config.yaml
num_hidden_layers: 16
hidden_size: 384
num_attention_heads: 4
num_key_value_heads: 2
head_dim: 64
intermediate_size: 512
vocab_size: 8192
hidden_act: "swiglu"
norm: "layernorm"
norm_place: "pre"
norm_eps: 1e-05
positions: "rope"
rope_theta: 10000.0
rope_fraction: 0.5
qk_norm: true
attn_scale: 0.125
bias: "none"
tie_word_embeddings: false
parallel_block: false
init: "normal"
init_std_qkv: 0.0197
init_std_o: 0.0
init_std_up: 0.0197
init_std_down: 0.0
optimizer: "muon_variant"
learning_rate: 0.0158
lr_mult_o: 4.0
lr_mult_down: 3.0
beta1: 0.93
lr_head: 0.00786
warmup_steps: 0
schedule: "wsd"
decay_fraction: 0.734
decay_shape: "linear"
final_lr_fraction: 0.05
batch_tokens: 131072
max_seq_len: 1024
doc_mask: false
train_tokens: 391000000
max_steps: 2984
dataset: "wikipedia_en"
MLP neurons of a small language model. Each row is named by its layer, matrix (down: output weights) and neuron, and shows model dimensions 16-143. Each number is 200 + 30 x the weight over its row's rms, rounded and kept within 0 to 999. A neuron's up and down rows have the sign that makes its largest values positive.
Before each neuron's rows, "raises" lists the tokens whose logits its output raises most directly, leaving later layers aside.

raises: "um", "us", "uc", "qu", "unda"
L10.down418,183,184,166,178,219,199,135,156,208,182,181,150,172,216,204,265,183,196,191,211,185,257,189,225,182,218,241,176,269,272,170,210,211,228,208,180,214,285,251,212,166,164,191,180,259,175,207,108,197,192,235,180,201,204,206,219,194,201,195,227,282,152,213,200,222,185,189,169,210,221,152,169,180,201,245,178,208,254,174,195,210,165,176,208,250,214,219,176,156,217,194,173,225,234,207,176,231,216,216,172,157,222,217,132,179,216,187,246,208,147,219,274,175,216,172,246,199,219,214,219,165,258,217,131,212,174,202,215

raises: "in", "ined", "ins", "ine", "ini"
L13.down364,160,204,151,162,161,207,206,181,200,177,171,182,181,151,159,185,188,194,204,200,235,148,124,230,205,162,220,233,181,229,223,165,211,172,199,196,132,189,210,203,202,252,215,263,172,203,240,185,195,263,206,193,236,236,271,169,197,165,165,240,212,202,244,164,220,224,180,205,249,230,210,176,217,227,170,182,185,195,164,164,177,203,190,195,192,197,195,123,169,199,181,179,176,169,173,179,222,192,213,221,231,173,281,140,167,229,171,223,165,231,202,210,238,209,183,179,181,167,200,244,215,195,231,236,198,208,191,230

raises: " York", "leg", "port", " Jersey", "mark"
L2.down149,149,151,210,180,188,139,251,156,227,191,243,259,209,161,142,221,208,199,165,168,248,184,191,172,252,183,141,169,181,223,173,151,186,184,130,167,237,166,164,190,145,217,198,215,202,217,228,210,231,211,235,216,207,209,154,172,228,219,174,263,149,170,203,192,192,158,204,198,156,213,197,220,213,188,217,213,253,222,191,237,196,215,219,215,180,228,202,187,189,213,236,166,198,176,211,220,186,225,221,192,160,190,222,228,212,183,176,185,141,173,248,194,179,179,173,184,215,197,204,210,230,178,247,189,209,170,169,236

raises: "ures", "uring", "ured", "ure", "ural"
L13.down190,213,209,202,212,209,273,236,252,188,200,205,185,181,196,216,215,138,262,217,242,179,235,233,181,198,163,254,226,190,169,184,185,227,230,201,161,171,257,210,196,169,209,143,247,186,222,203,212,185,221,217,209,210,203,227,216,251,158,161,215,224,243,223,194,198,190,212,174,212,243,194,184,223,200,195,185,173,238,219,180,227,208,179,176,116,194,157,223,238,233,162,166,181,214,291,154,164,154,128,174,211,229,187,143,195,176,213,174,170,168,171,165,185,221,238,232,225,212,153,217,186,181,178,212,146,195,168,166

raises: "uri", "ures", "ure", "ura", "ates"
L10.down442,204,205,149,186,183,241,265,168,160,228,264,175,187,219,217,226,257,250,238,239,189,224,180,158,189,192,210,206,202,194,171,174,209,212,188,162,157,218,243,213,158,206,150,197,212,167,182,239,244,220,209,226,224,203,186,229,193,185,183,227,268,238,225,189,176,161,170,181,233,192,207,233,212,216,172,194,179,215,246,252,225,191,187,152,236,223,175,206,186,190,214,219,158,171,192,158,120,162,208,174,200,169,230,211,171,200,164,191,182,226,189,225,138,182,198,283,178,229,209,169,213,217,220,222,200,183,219,212

raises: "n", "ns", "ne", "ror", "nes"
L11.down129,220,181,190,139,213,210,228,265,194,155,193,184,195,160,175,161,234,222,248,178,186,201,237,207,180,225,214,215,198,197,262,191,200,253,180,171,200,178,233,169,181,218,210,174,177,225,215,198,164,181,222,179,213,202,173,187,202,230,211,212,152,223,188,135,148,167,201,197,168,208,196,211,222,154,199,190,221,185,220,186,259,197,244,238,237,159,208,225,191,90,228,226,175,183,212,181,206,232,171,220,185,172,133,228,228,243,155,167,165,179,234,188,175,212,195,182,201,159,219,184,195,203,176,169,266,188,200,179

raises: "t", "ted", "ting", "hip", "te"
L11.down201,235,175,240,170,249,207,182,260,219,219,201,229,214,194,160,185,210,164,225,201,177,195,229,211,165,216,175,146,213,174,223,269,211,166,183,240,234,163,196,220,203,211,241,172,195,213,247,233,202,254,164,246,175,213,168,140,255,223,220,162,211,212,213,221,208,143,169,167,228,196,190,193,237,200,187,206,163,203,243,186,187,232,208,212,203,228,201,173,219,181,214,238,129,211,169,190,212,121,150,228,164,179,225,181,234,212,171,151,187,198,159,188,193,217,197,207,250,235,209,220,209,189,231,159,184,153,192,213

raises: "tle", "ger", "bul", "sm", "zon"
L4.down318,191,166,241,207,209,197,147,167,162,195,223,219,189,146,185,185,214,171,181,203,211,227,160,223,212,138,167,199,228,134,211,225,206,260,161,196,160,142,166,195,215,212,265,229,264,247,239,225,203,216,192,204,201,181,229,173,166,274,237,215,190,219,193,209,253,218,212,218,203,197,202,173,226,158,230,184,217,246,177,198,196,181,262,154,169,225,176,213,217,208,158,180,194,188,237,257,174,209,212,200,223,212,197,149,201,224,200,174,141,234,190,202,228,154,155,179,225,217,144,225,218,228,204,163,149,210,257,225

raises: "ray", "ration", "ury", "Cl", "ination"
L5.down17,274,247,191,196,198,214,188,161,214,137,153,156,260,171,160,195,226,210,193,181,197,195,236,196,207,233,165,207,220,195,152,208,177,253,189,185,137,236,212,221,251,205,184,234,245,164,140,172,206,238,232,181,194,189,171,220,195,218,164,176,158,207,145,212,220,203,201,146,205,197,193,191,149,222,177,231,192,153,231,206,254,206,227,199,240,148,209,145,198,167,176,193,163,189,199,234,235,209,135,142,208,228,217,188,202,240,188,202,202,204,158,154,73,170,210,232,182,190,163,260,218,218,218,179,207,217,168,196

raises: "rist", "rus", "ris", "uris", "ther"
L2.down185,177,183,245,209,266,167,192,196,208,245,147,232,195,207,196,179,195,218,211,186,202,251,200,199,180,211,224,223,232,225,241,126,193,199,242,216,178,155,220,102,231,211,169,179,197,258,241,215,219,253,167,159,191,248,173,187,222,209,204,239,210,192,183,197,193,206,223,145,199,190,185,259,194,187,205,189,185,215,227,230,216,218,241,231,193,190,164,216,198,190,164,255,172,171,221,204,151,200,215,187,210,199,229,208,211,221,161,177,227,157,243,222,190,207,187,196,165,229,182,211,198,212,210,172,210,167,187,157

raises: "ce", "ces", "ced", "cing", "oci"
L13.down127,176,187,200,213,187,195,181,169,207,208,210,223,224,174,229,183,152,224,234,200,199,215,171,179,168,194,182,179,183,268,239,229,245,239,235,216,188,210,206,249,212,145,215,187,229,201,202,212,198,193,249,225,203,197,186,214,227,167,185,190,138,199,205,207,239,214,198,180,203,156,206,202,196,212,249,225,185,215,208,188,172,177,158,170,172,195,194,234,229,144,204,249,205,224,194,157,196,207,218,179,163,185,209,207,193,198,246,227,178,239,232,222,261,167,183,189,234,183,155,195,217,189,167,260,147,201,219,171

raises: "ls", "ed", "l", "eth", "ci"
L7.down316,157,166,149,204,201,212,214,250,191,180,216,205,208,193,247,168,249,193,172,217,178,175,180,201,160,143,209,149,206,129,203,182,183,178,185,232,203,256,189,271,264,194,191,179,164,148,175,183,198,214,242,234,217,177,172,194,197,168,182,207,142,152,240,194,216,195,166,184,255,170,191,204,176,202,254,245,174,187,208,216,171,192,182,166,213,199,257,176,199,166,192,233,182,197,223,175,183,160,189,241,191,209,244,199,226,221,193,193,173,177,203,199,203,176,243,232,193,212,274,208,240,161,186,202,197,220,189,210

raises: "ris", "rial", "rio", "ric", "ri"
L5.down313,141,193,244,191,198,202,175,200,207,165,195,239,209,168,235,172,197,218,208,222,228,170,247,162,144,222,172,274,262,175,158,228,220,188,187,184,219,231,202,156,190,175,143,147,201,196,227,213,208,264,183,205,156,177,180,207,225,179,203,207,203,211,220,215,172,214,220,211,211,218,285,184,209,235,195,248,192,205,230,164,192,161,209,176,193,247,183,205,232,210,163,216,191,210,178,189,190,215,252,207,158,209,213,255,200,222,166,198,196,197,132,165,197,211,239,207,201,192,216,176,147,170,198,208,185,245,262,191

raises: "n", "spe", "ne", "ful", "nu"
L12.down198,214,133,202,206,235,219,193,231,212,182,175,191,198,184,244,170,179,251,219,240,161,157,194,205,193,192,168,151,224,221,205,209,189,176,176,204,228,203,263,214,228,168,187,154,163,234,287,178,171,202,212,207,232,167,248,194,220,188,237,212,160,176,216,166,170,223,206,175,214,189,214,187,203,151,205,159,241,208,209,194,161,245,173,208,193,183,220,173,134,186,219,297,205,188,147,152,234,221,209,189,209,220,125,187,225,206,267,178,151,191,213,187,253,264,186,199,173,160,156,179,202,193,215,221,221,186,231,207

raises: "ination", "ments", "ine", "ined", "ines"
L11.down304,182,197,140,202,238,188,246,178,215,179,133,237,198,218,259,169,207,230,168,204,219,195,190,173,178,210,186,212,195,195,185,218,159,186,227,249,201,185,134,200,196,196,187,212,164,259,225,171,207,171,235,182,210,157,218,193,260,217,165,218,194,206,223,196,217,187,227,166,207,173,214,212,141,199,193,162,183,203,192,184,214,227,158,213,226,183,210,137,241,201,110,195,198,177,214,219,233,237,183,183,218,193,202,190,171,222,199,242,261,157,209,222,197,193,163,211,232,170,225,242,201,233,242,236,215,211,180,192

raises: "bert", "gh", "go", "iel", "z"
L4.down383,245,165,181,259,232,183,216,174,216,187,207,193,173,210,220,194,217,172,173,208,186,162,209,160,170,179,195,172,220,145,233,172,228,233,226,255,180,232,200,199,207,216,226,225,188,206,225,157,180,199,197,226,177,232,201,185,204,215,196,203,214,239,192,215,212,217,255,179,233,184,228,185,200,198,261,192,161,221,203,223,219,210,228,226,163,197,161,167,193,165,193,141,247,180,193,199,188,245,207,173,212,240,144,221,245,227,207,205,196,197,235,199,203,188,207,192,138,208,196,190,109,257,191,254,233,219,173,197

raises: "ric", "yle", "aur", "ored", "ful"
L3.down341,197,204,242,197,211,194,186,218,217,254,206,142,251,166,224,247,165,148,241,202,187,169,219,230,200,169,225,219,211,166,263,186,276,152,231,191,232,185,185,205,180,217,216,155,159,189,228,210,228,268,156,203,189,117,226,150,216,258,222,197,203,134,191,213,153,166,203,201,215,207,124,218,167,191,210,223,169,215,207,252,241,175,203,155,204,153,185,213,202,208,172,138,193,181,225,226,182,181,195,185,266,208,227,218,206,237,186,230,190,133,198,208,228,163,233,135,171,205,171,202,213,146,209,196,174,180,220,193

raises: "ran", "ri", "ra", "rin", "ric"
L13.down220,187,154,248,227,185,189,173,214,142,230,245,170,186,118,189,184,197,176,240,226,235,188,194,221,236,181,209,207,182,203,219,174,180,226,172,171,229,163,222,196,196,189,166,179,148,217,224,219,176,224,218,246,187,223,209,214,189,150,143,172,191,190,213,200,221,253,209,205,221,209,177,180,189,245,204,233,224,239,246,247,172,173,274,193,223,192,225,145,183,223,176,140,248,155,164,208,215,179,186,228,233,181,202,238,242,254,185,183,228,171,190,201,182,241,235,162,170,170,223,228,135,204,183,211,212,186,232,204

raises: "t", "ti", "ret", "es", "ted"
L13.down258,143,150,182,187,169,163,202,226,186,175,244,222,197,188,214,222,157,173,202,185,199,198,171,177,199,207,166,159,214,264,207,163,198,164,207,194,168,185,200,211,182,205,241,188,207,227,192,229,228,239,184,241,183,245,155,195,224,188,237,170,206,228,170,236,190,190,207,153,195,229,153,165,195,153,221,210,208,220,202,194,151,188,242,160,168,253,222,221,222,226,196,225,179,177,171,159,198,171,222,209,159,194,216,180,154,164,189,222,187,162,197,214,177,238,253,234,209,173,194,220,176,147,183,242,183,213,185,226

raises: "ination", "ision", "ined", "idence", "ine"
L5.down190,210,206,171,196,203,185,239,205,205,205,188,170,227,155,201,200,237,170,206,249,217,142,182,234,185,202,204,140,221,205,193,185,219,172,219,196,223,218,172,151,255,203,195,211,190,230,251,167,287,196,199,178,239,224,185,248,204,272,184,176,214,218,215,168,196,266,181,180,258,205,249,145,190,217,216,250,136,205,173,200,268,212,146,181,243,175,183,165,185,265,185,198,203,188,190,168,259,225,137,196,220,222,184,226,184,216,169,172,233,188,187,222,190,223,228,197,224,202,165,238,181,256,260,197,217,205,174,198

raises: "ya", "ying", "yan", "ys", "ye"
L10.down225,193,214,243,149,169,157,191,190,197,249,136,211,209,177,184,258,182,139,198,160,183,222,180,153,185,184,248,216,225,162,181,208,223,160,148,207,238,164,188,197,168,175,201,182,201,177,162,218,171,224,203,186,256,231,214,168,206,224,194,196,150,200,184,152,203,191,221,226,208,178,230,214,226,161,218,218,216,187,164,215,207,156,240,198,227,165,154,188,216,149,213,172,228,195,214,191,203,190,248,133,227,233,192,163,195,177,153,193,225,170,202,180,160,214,207,187,281,190,239,206,113,215,245,187,166,216,180,197

raises: "omo", "ines", "er", "o", "ers"
L11.down422,177,215,224,249,196,207,183,156,262,213,151,240,311,181,235,156,243,204,201,219,245,163,186,207,165,142,246,258,194,227,203,208,232,203,175,260,194,188,176,183,136,185,125,213,209,190,217,218,226,193,231,190,166,189,177,166,164,187,219,197,202,248,225,195,205,193,208,186,221,189,186,221,139,248,197,259,219,197,215,204,194,151,212,222,223,155,203,208,128,201,211,241,186,182,212,149,189,154,201,202,231,186,246,215,190,299,235,195,182,221,233,223,177,203,222,204,183,167,240,191,229,213,247,183,235,231,185,267